Weights of a small GPT-style language model, trained from scratch on English Wikipedia.
Size: 8 layers, 13.5M parameters.
MLP neurons of a small language model. Each row is named by its layer, matrix (down: output weights) and neuron, and shows model dimensions 0-127. Each number is 128 + 24 x the weight over its row's rms, rounded and kept within 0 to 255. Numbers have three digits each.
A block is one neuron, or neurons of one layer that tend to fire together. After each block is what it responds to, as a language model described it from the Wikipedia text at the highest values.

L2.down53:093131114164094095133150174107121100165126110120120150093147098116092095138129132128123088110134144138142122147128144102114138120119099104155119101149104148121088111107129156118122118107108133124122117094116111172146130113142148111134123122162071129104143149121131124106097097154112181128153113119144158113136158137143125158121131107138116117098113145136168147126111170148098145136127
L2.down57:140111090113139156133084143109137167111128083156109100108096150122152117151097105122161122149136140112073157121146146132121150158177141131151109144127153160144131110142100115129170141112185097169168130148179125105134154136167134166143166158124104148119090152130121114134112092137113133097114115131107100149129141093120154121077151137117147153115108140149121144113118181141118140157137
L2.down61:118139116125157167150140189171123119148084113113126110140136150119129121158097129111143114100129085130098160131138167107095142149111110051092127126128155125146171120151155147151156132122108129123104128141135154114119101172118170128113096138136134197151104160105135079093169118115144124129111099116108113106165108084105139116113138132125151138113100113102153163148145088130167121114107
L2.down379:075100127157175099134129147169101130145124135147160134149151121141112127136171132138123160139102130104140135129111122134105157139146132126111121159146131098156124130196118138139101160113107101129120109138132161169119128129121115094138169104148082159113130123126141135130129143075127120146121173142120139140135137169150137107120107138132105110125122131134108140098115121131136164128108
L2.down433:091140105118124139069115154122110100109143132136172127155143158118118185127099128087124117089150121121168152122091140117119135160154119104132139176123150134155159164137156109121092094114106122119163131142105112098095117113122158144128127119094133133157115168146166135150150129170111142102154146135141127121127121111112086165129163141113102137112138165137126141085115175079122161143120
L2.down474:153137104123104112096118140119159174127176177087154150138130128124053105085121180085192133167156169128128079116141097135133120123133129112109122118082112146119152120134143086145085103127137140109122159121129117139140102106102157146102077084166102123140167129118109128143122097104128100138155132122159141124148142093119150127103139109121136098099119128132184090138159080127133139152140
L2.down1013:130148163121098163139139126147148148113104120127059152099205097142130163108111083150096141126144117112142113098149125136149139161136113113140119073124125171146119133138108158125150113066100076155172131153146128132105123159127168140112089091129127165142141122102152120151141136148106128111174107092146153126113087170161093161143174132137140116106125157132110085188111101105104143133116
L2.down1476:130136108129124136118132162160079145139094134103097122097109153157144096183088161148198129137168100104145136103120136107117107167144129116138117112110108183106123140107139122120118099120129175127088126143131116110160139160143180167156117142140098146133106117127086105141120138183155149145160096110113114139168148104114136125099108122085113106089102129123151100105100106155138098103169
Nouns naming a generic entity or structure, often after "the" or completing a split word: village, process, system, platform, company, team.

L2.down130:094146127168103076125097127086122141155090105164142081119118130123173078130117158086104091146124133134150193130118091114155139111112104158100122127134161130090102083126099147134179154113086160129154146112148092120128133135134153086102155161121139122122127122116131159137090188109090121111141115128127142136102107124123124183091126167145141069156168110151119108119089119098133157144117
L2.down535:128119141125110145128152142124132145125109183147150172099118141149119071111097112122120158129114132106127134152180135070152137134076155093106112153151101158080169107118124142109109105116093122109119146120158138129096105090129141118121116145133138150138133137180113145145159131120160113095132130092092135127133102168094147159104135136150173135139124147078111148151124104142107083110110
L2.down587:130130142092138121165158117180137125112099166139121117091116120103105134126110100099158123139125123097125146117162117176172147162137095104116102125114111106116122112150132204100147108133101138149113134138131167101112131180157151119149090132142144163092130154107150159165117107149168121110112105120092088121084127091096141150089138151085110106101128118104107133126107121144103134132125
L2.down764:138151116106150116146096123125148108097106107164135113097113130127167118109127134105121103144106130104159158117154125137156156105140097100167117156114175136139141163071150126152148127142127161183128144105145133143143108127141187112142131107127092111154124136139094133139098126133114128136084147136096136136152121105132121111153093090087172106124097145108155077119101103130120135114113
L2.down919:122101134097148136107107163117129133112116104153107067116074149104129165138133133125068119131127168120168104147108111123123126113117128154153130135145103089141124101137144105128124086142094146161117147088097102161119116149127166117149156095121094183133091159116134133078110122087121140070132172124103118124153110140128130098115075107139127146147131126089159131125124111134096130148138
L2.down1222:180160160122114150148135120106115127128131119164096052149108143116175163159114123179106138149095147122111130160116076140136139125125120164166126100094159112132141088135117132098136127125149109155113129081118106178113087133117151119176108154145140136100149126110139152122104130087101143097136130125135126130106093107133124137134110171098138148139130148100114113120154097139108175169101
L2.down1407:158157124134123110124100141125110120183129179161129131118102117098129097140112102146105118169122121110086145161118134097125160143103088149083152149118097113148128103153116134132148116082120132106124121148123158122138141145107083103127129123121139118079124155167155146181112116119133112124153140120111162078164089153095135157138088145106169118137118093088172136133154110141129131118160
L2.down1477:111118134125102103164149098139143127120125123165119131139128117137129159115123130105122107157122163107123100115114181112113114156111144102167162098128097128118152118101125101122138117114118099182115137134133156063112126142101111103157124104189130124141140153133142083154106140076113112119160145100123125171123123138129143106102132113121173131182124123075133181120123108153083117122120
Hyphens joining word or code parts inside compounds and identifiers, strongest in COVID-19, also WPIX-TV, open-source, I-10, sister-in-law.

L4.down1110:096109146115120184103118114115132124110110102118134153118127094091155139141128140154111108105134103170115140122153176118103138133082138141105119146093146108128127111095140043155136130188117129123131135127167078152153181103170103104163161150120115074138165137137131155107145136152148126142094146098118135131173133105110122147101137139155157171117116110145130147157133106133111118119148
L4.down1279:130150109112124137082165149102110131130111129159124139114075165127162138135116132129150135126066154167107123123153210077090129138140175168131133171137105133117154080126124098115106143124121143145108156148159119152104150130138105138126110091131102166123130128105136108122078121161156098129115125126124108104112177084089133098105108095117129173139100163131135172091118145108104125135120
The first digit after a decimal point in table and statistics numbers, such as 72.6 in 72.66%, 20.7, and the 5 in 12.5%.

L4.down449:114133117112138071085129126097145079141160128097135136152124177170108105149122069134114137139155149076120122124118144104112084137150086177175146086141100107085145075162123102151134172130143117157129135153119123105140105138115119141165134112142159131120131148146170119075099100078146093111132101131148157157187105134159176128102081126118173144134092143109126119149108101094136124121090
L4.down515:134166114124145103141131178103164134168117094096131160122140137164137066110116121092116095113129162066108141126142147134116162131129116148106155140107127117135165123118133101126151130103160148144166169149119134129150132128089158124133102124109134159120135135113147112147125144185117114096152130116095171131144145087151151099108148103135159093096138153153126125115132117114105139120111
Final piece of a singular common noun, often split mid-word, before of/in/punctuation, as in fig-ure, instr-ument, br-and, place.

L3.down410:102146197137138076118149117145148115155074114115084157155130151140123116114120145116127112140111147133116134143151130103125134118136106149112128160120141103130159126167137108164107071114162135105136123119120129146130149132161120141147123120122130172122113110103137153075108113117107111136154142092169164144112121127132132135123130149132132129092151123102102141148129151165127164122108
L3.down618:149145120170120135124140152155127112117107138103111077111108171181190118138122152061144140109111137133090095127119176107120135169108172135151147124103175112153054109166115147103108122103098094121116129143164155101108123134118132126122095091147150128114091109121181152126142126164119128133119141169105150133114107088102118098065105155103139114125116107095155123153116137152089127164141
L3.down648:112143133119133119120091141102124103100139156146099163174156132127091169105133130109150042140109112111102123107150122110146138159160167139120171178125131122135127142161173164139125085091134110136154103109136117119155139092132157128125138102091138140141115138128122156150127169122140190097111145123144156099160130107162130144154179104128117123105170168106116103154155119134102115130088
L3.down870:151141169131141090175093131137162118147157122089138148109145144145137143154137146145125163102162125082076114111105130174114112144122119139126121143140136132170092093168105132116146102086139129139134146154167172053123107154118142103104111140128115124130101148107139145147110116130120108160073150169079144144134174063155144070078106131140183100101168087137153096104104121110117121156113
Final token of a common noun naming an organization, role, or thing after an article or modifier, as in squadron, producer, band, facility.

L4.down6:143136131110091100155127119145064168138125136137120142174100135112097113110077088132129142128117139083105119125066064178126117097121138121124096149117139107114104134111154142135143126145120132129145145142155142120138183135151175149076144154131102146149163079134137119127136171149126079117121147107147127156140145106102125109142145124132112111158130136119133126138124090099150096173157
L4.down939:155133149130125158164137151152130158122164152151119110129087138144125099146131126133123070156115116095155166117133108099152173095128116074106155082123144062097113127149142115129129116113133119189067070107130139101110127108131157189148119123074126143111115152122123103119132143118152107136156123152143094151164104123110137106131118118099122108096137143140122151133165144139142171095086
Hyphens joining a first element to the rest of a compound, e.g. non-English, open-source, self-rule; also "20" in year ranges like 1950–2015.

L2.down149:132176113121161112114138098150155158153126122152174153137149122140127156042121136139103132129153123186079072105110138104087116108114142132112135145138084107123110121108068111082135115117151095152129087152156117117144105142071090142129110133115136158134119137091127142135123154126110113148148118135145177146165120108131108092129114128093118151124138185089141148159113125125102127152122
L2.down153:172123116090164099126115115123177124144158147128127140094141119118114142118094102136130152119140102132171121125160107113141115079147123141191112145137106131152106114122100165139107126119113126105120121097133155128155117101189134169123124139120119100101139106147099126142079111155125112116136165112148129129111133148139153168131135127137097108160147134139114129158093118154188119157147
L2.down552:089068134135123124131079114100143112146145177175151116129136147137185157114098130114145145121114115117155102098172122165124133104110105122150130128098145107128118094112144137145158120204125124189113125156145119138137099167133145109118129167113130120090129089089133135128171114123150138080117120086148138097129137133118102129132110128124124137130131129142151145111123136116102178125118
L2.down616:118158140113136120126103128103107117140085112123115112140144159150156149146118089167131109153106146091147134171182163102121134132171156163121102142112142124100106138103101062161156098136120121107125143157151159146151128143150125133137096132164130154113119181136155176145092125104093103134131124098116117141147155103129140152174128118153118133157160106105125112203154140149140142204144
L2.down651:113154175118144128159147077154156139081144112119120134133106133139119161103131111118112117122157114131157132129109141150150131148135141178143148086152104140139094093184105108077113109109132143097090113141165103135119130117166142128165092173100158141141070148089158116115084134132085145142097137142124108142129163065126164135141128114158095153134162129122179110112131107109152142123115
L2.down920:112086123069125136150114143128132108145152174141117095130130156135195144177153151113151118119118153117126111150146149121177118125129157107139101158139123118136105122103124079155151122080169118113130101116123120097154067088116135070108111119132160090126109125170126153156127141146145171130160132119131092164118139156087119123132153123154090098106146146087124151151121133168149063149133
L2.down967:138137093078138168112125118092129124149146140135088097111106148083165104135098107124136108094163123153135134091142139135114117136167132115145118119101133147075105146078143091117145158094101113126159121140170132135087120132111150130116130170103139113121129098155140130131117121115120134133125140076151214138155144153143156151144142087134161144145115124124145124113095136117123112134096
L2.down1470:136138148122131141116146129132166156118146107122100120122102126130129089100125109149126129138109099177132108117166093151159154152096136132155123118127156138110126141104129124091108142128152086135160124114127134139154125119137110104127162121122048150096115094139103121107163194126128112153088141126119130123154135155129118137145139138139162124145083102166181150150161163109152153085125
Mainly the first digit after a decimal point in statistics, census percentages and climate or vote tables (23.1, 20.8%, 86.4); weaker on mid-word pieces completing a split word (Eas-tern, he-ight, overr-ide).

L3.down432:136081186089117092162128114107130128100142127159145118120131114157118100115118132161139121134124135122131079161178124142108133157118136175161140096093135092119149163136082114149137096153153146141155089131158125155121138148098166146153121081125102144124131129158151172160116130152073129129157159145146136124129103126126091137091093098116117163126125128173194141078121121126157083119151
L3.down796:120110145106160125138108122161164140186112141110153102126137138141092110111114131099136144150124132139169147119101118112140093123091098126131120150100151121137166103155105092180142122132137094151180121140157089175149139133139124136150165119102144139117180112159117168133116156099131115051101066143117168132129154139140116133161133097143119146116154135107132120135096135109126129131109
L3.down1117:070147139138139120154139131124121158106091119149126118109097137090127152123146150118139129128114102155113108137099133121124098088122113109157140118086168125105131141131131092147136127121125154051148141158103124115139161127165119125123165097146130127097123126099112109144097129145115136116168109107116114174170181104124141125170151120112145118187134087137118082130152136151130142134124
L3.down1145:095127071140116143157091154122135121145127145178142153145087135130142123159116143126161147094153161100105150123144162096125156078128154147122130120130089130095150141114096121171106130081140136144076140126163100121129111119141097182109124102133160152104146189148120084112125086138135136167151130146138157089081125133109076160137095135152133127074172176149116101161140149130134126143163
Digits after a decimal point in statistics, like vote percentages in election tables (60.89, 52.54%) and census figures (96.2 males).

L3.down597:153124096114127105152147116123067118073148098125126100147117149140120119096115109132108083120117172128155182152174107138085155130122123098077095129120112144129140155081169100116145105126163181161121129197105139125084155122077128125125111099163152145085117152124109090140149130152117112124110143153176086172137128137108158125104110139114144106112076157124112150181137117161107137112171
L3.down668:114091132144119116124159116123117124134156113127106108119122111120128137133147165106153130132213086134124091181082132107124141146114176102129064159151133099115107171130126147121137113153097140157108106079112126110129146112175096105109145143122125167108120181130100114139080163150182126074139097146131157111090094111138150129152094099136182109110137108159142124150129171113101132150130
L3.down1101:127195112116163099186144099115116143133099109119145132120122088118137104126119089150106140149139113096141113154132091151169102138143120116118183117106136132121147119096110155104119122105120138117112158136156114119111125099185101127110113143109109141122157155113155142130127128120143133078149113127099102177114112157114135137140168164160157092122155109112120155170114128153121119130142
L3.down1177:115122171135152131108169123113115132152113093101114140157090073103158102144118137115101078135120163149118102129127085114119153127138132127139102113143142154145115165138106162132162171143095141087132125109126149153121100114104119088147120176129141096123134173095149150144136119124085145128127190113138107130090124130140132096121142096155127131131153069115120157147144160123135145150132
Hyphens joining a first word to a second in compound modifiers, e.g. high-tech, inner-city, cross-country, and weaker mid-word splits like sup-posedly.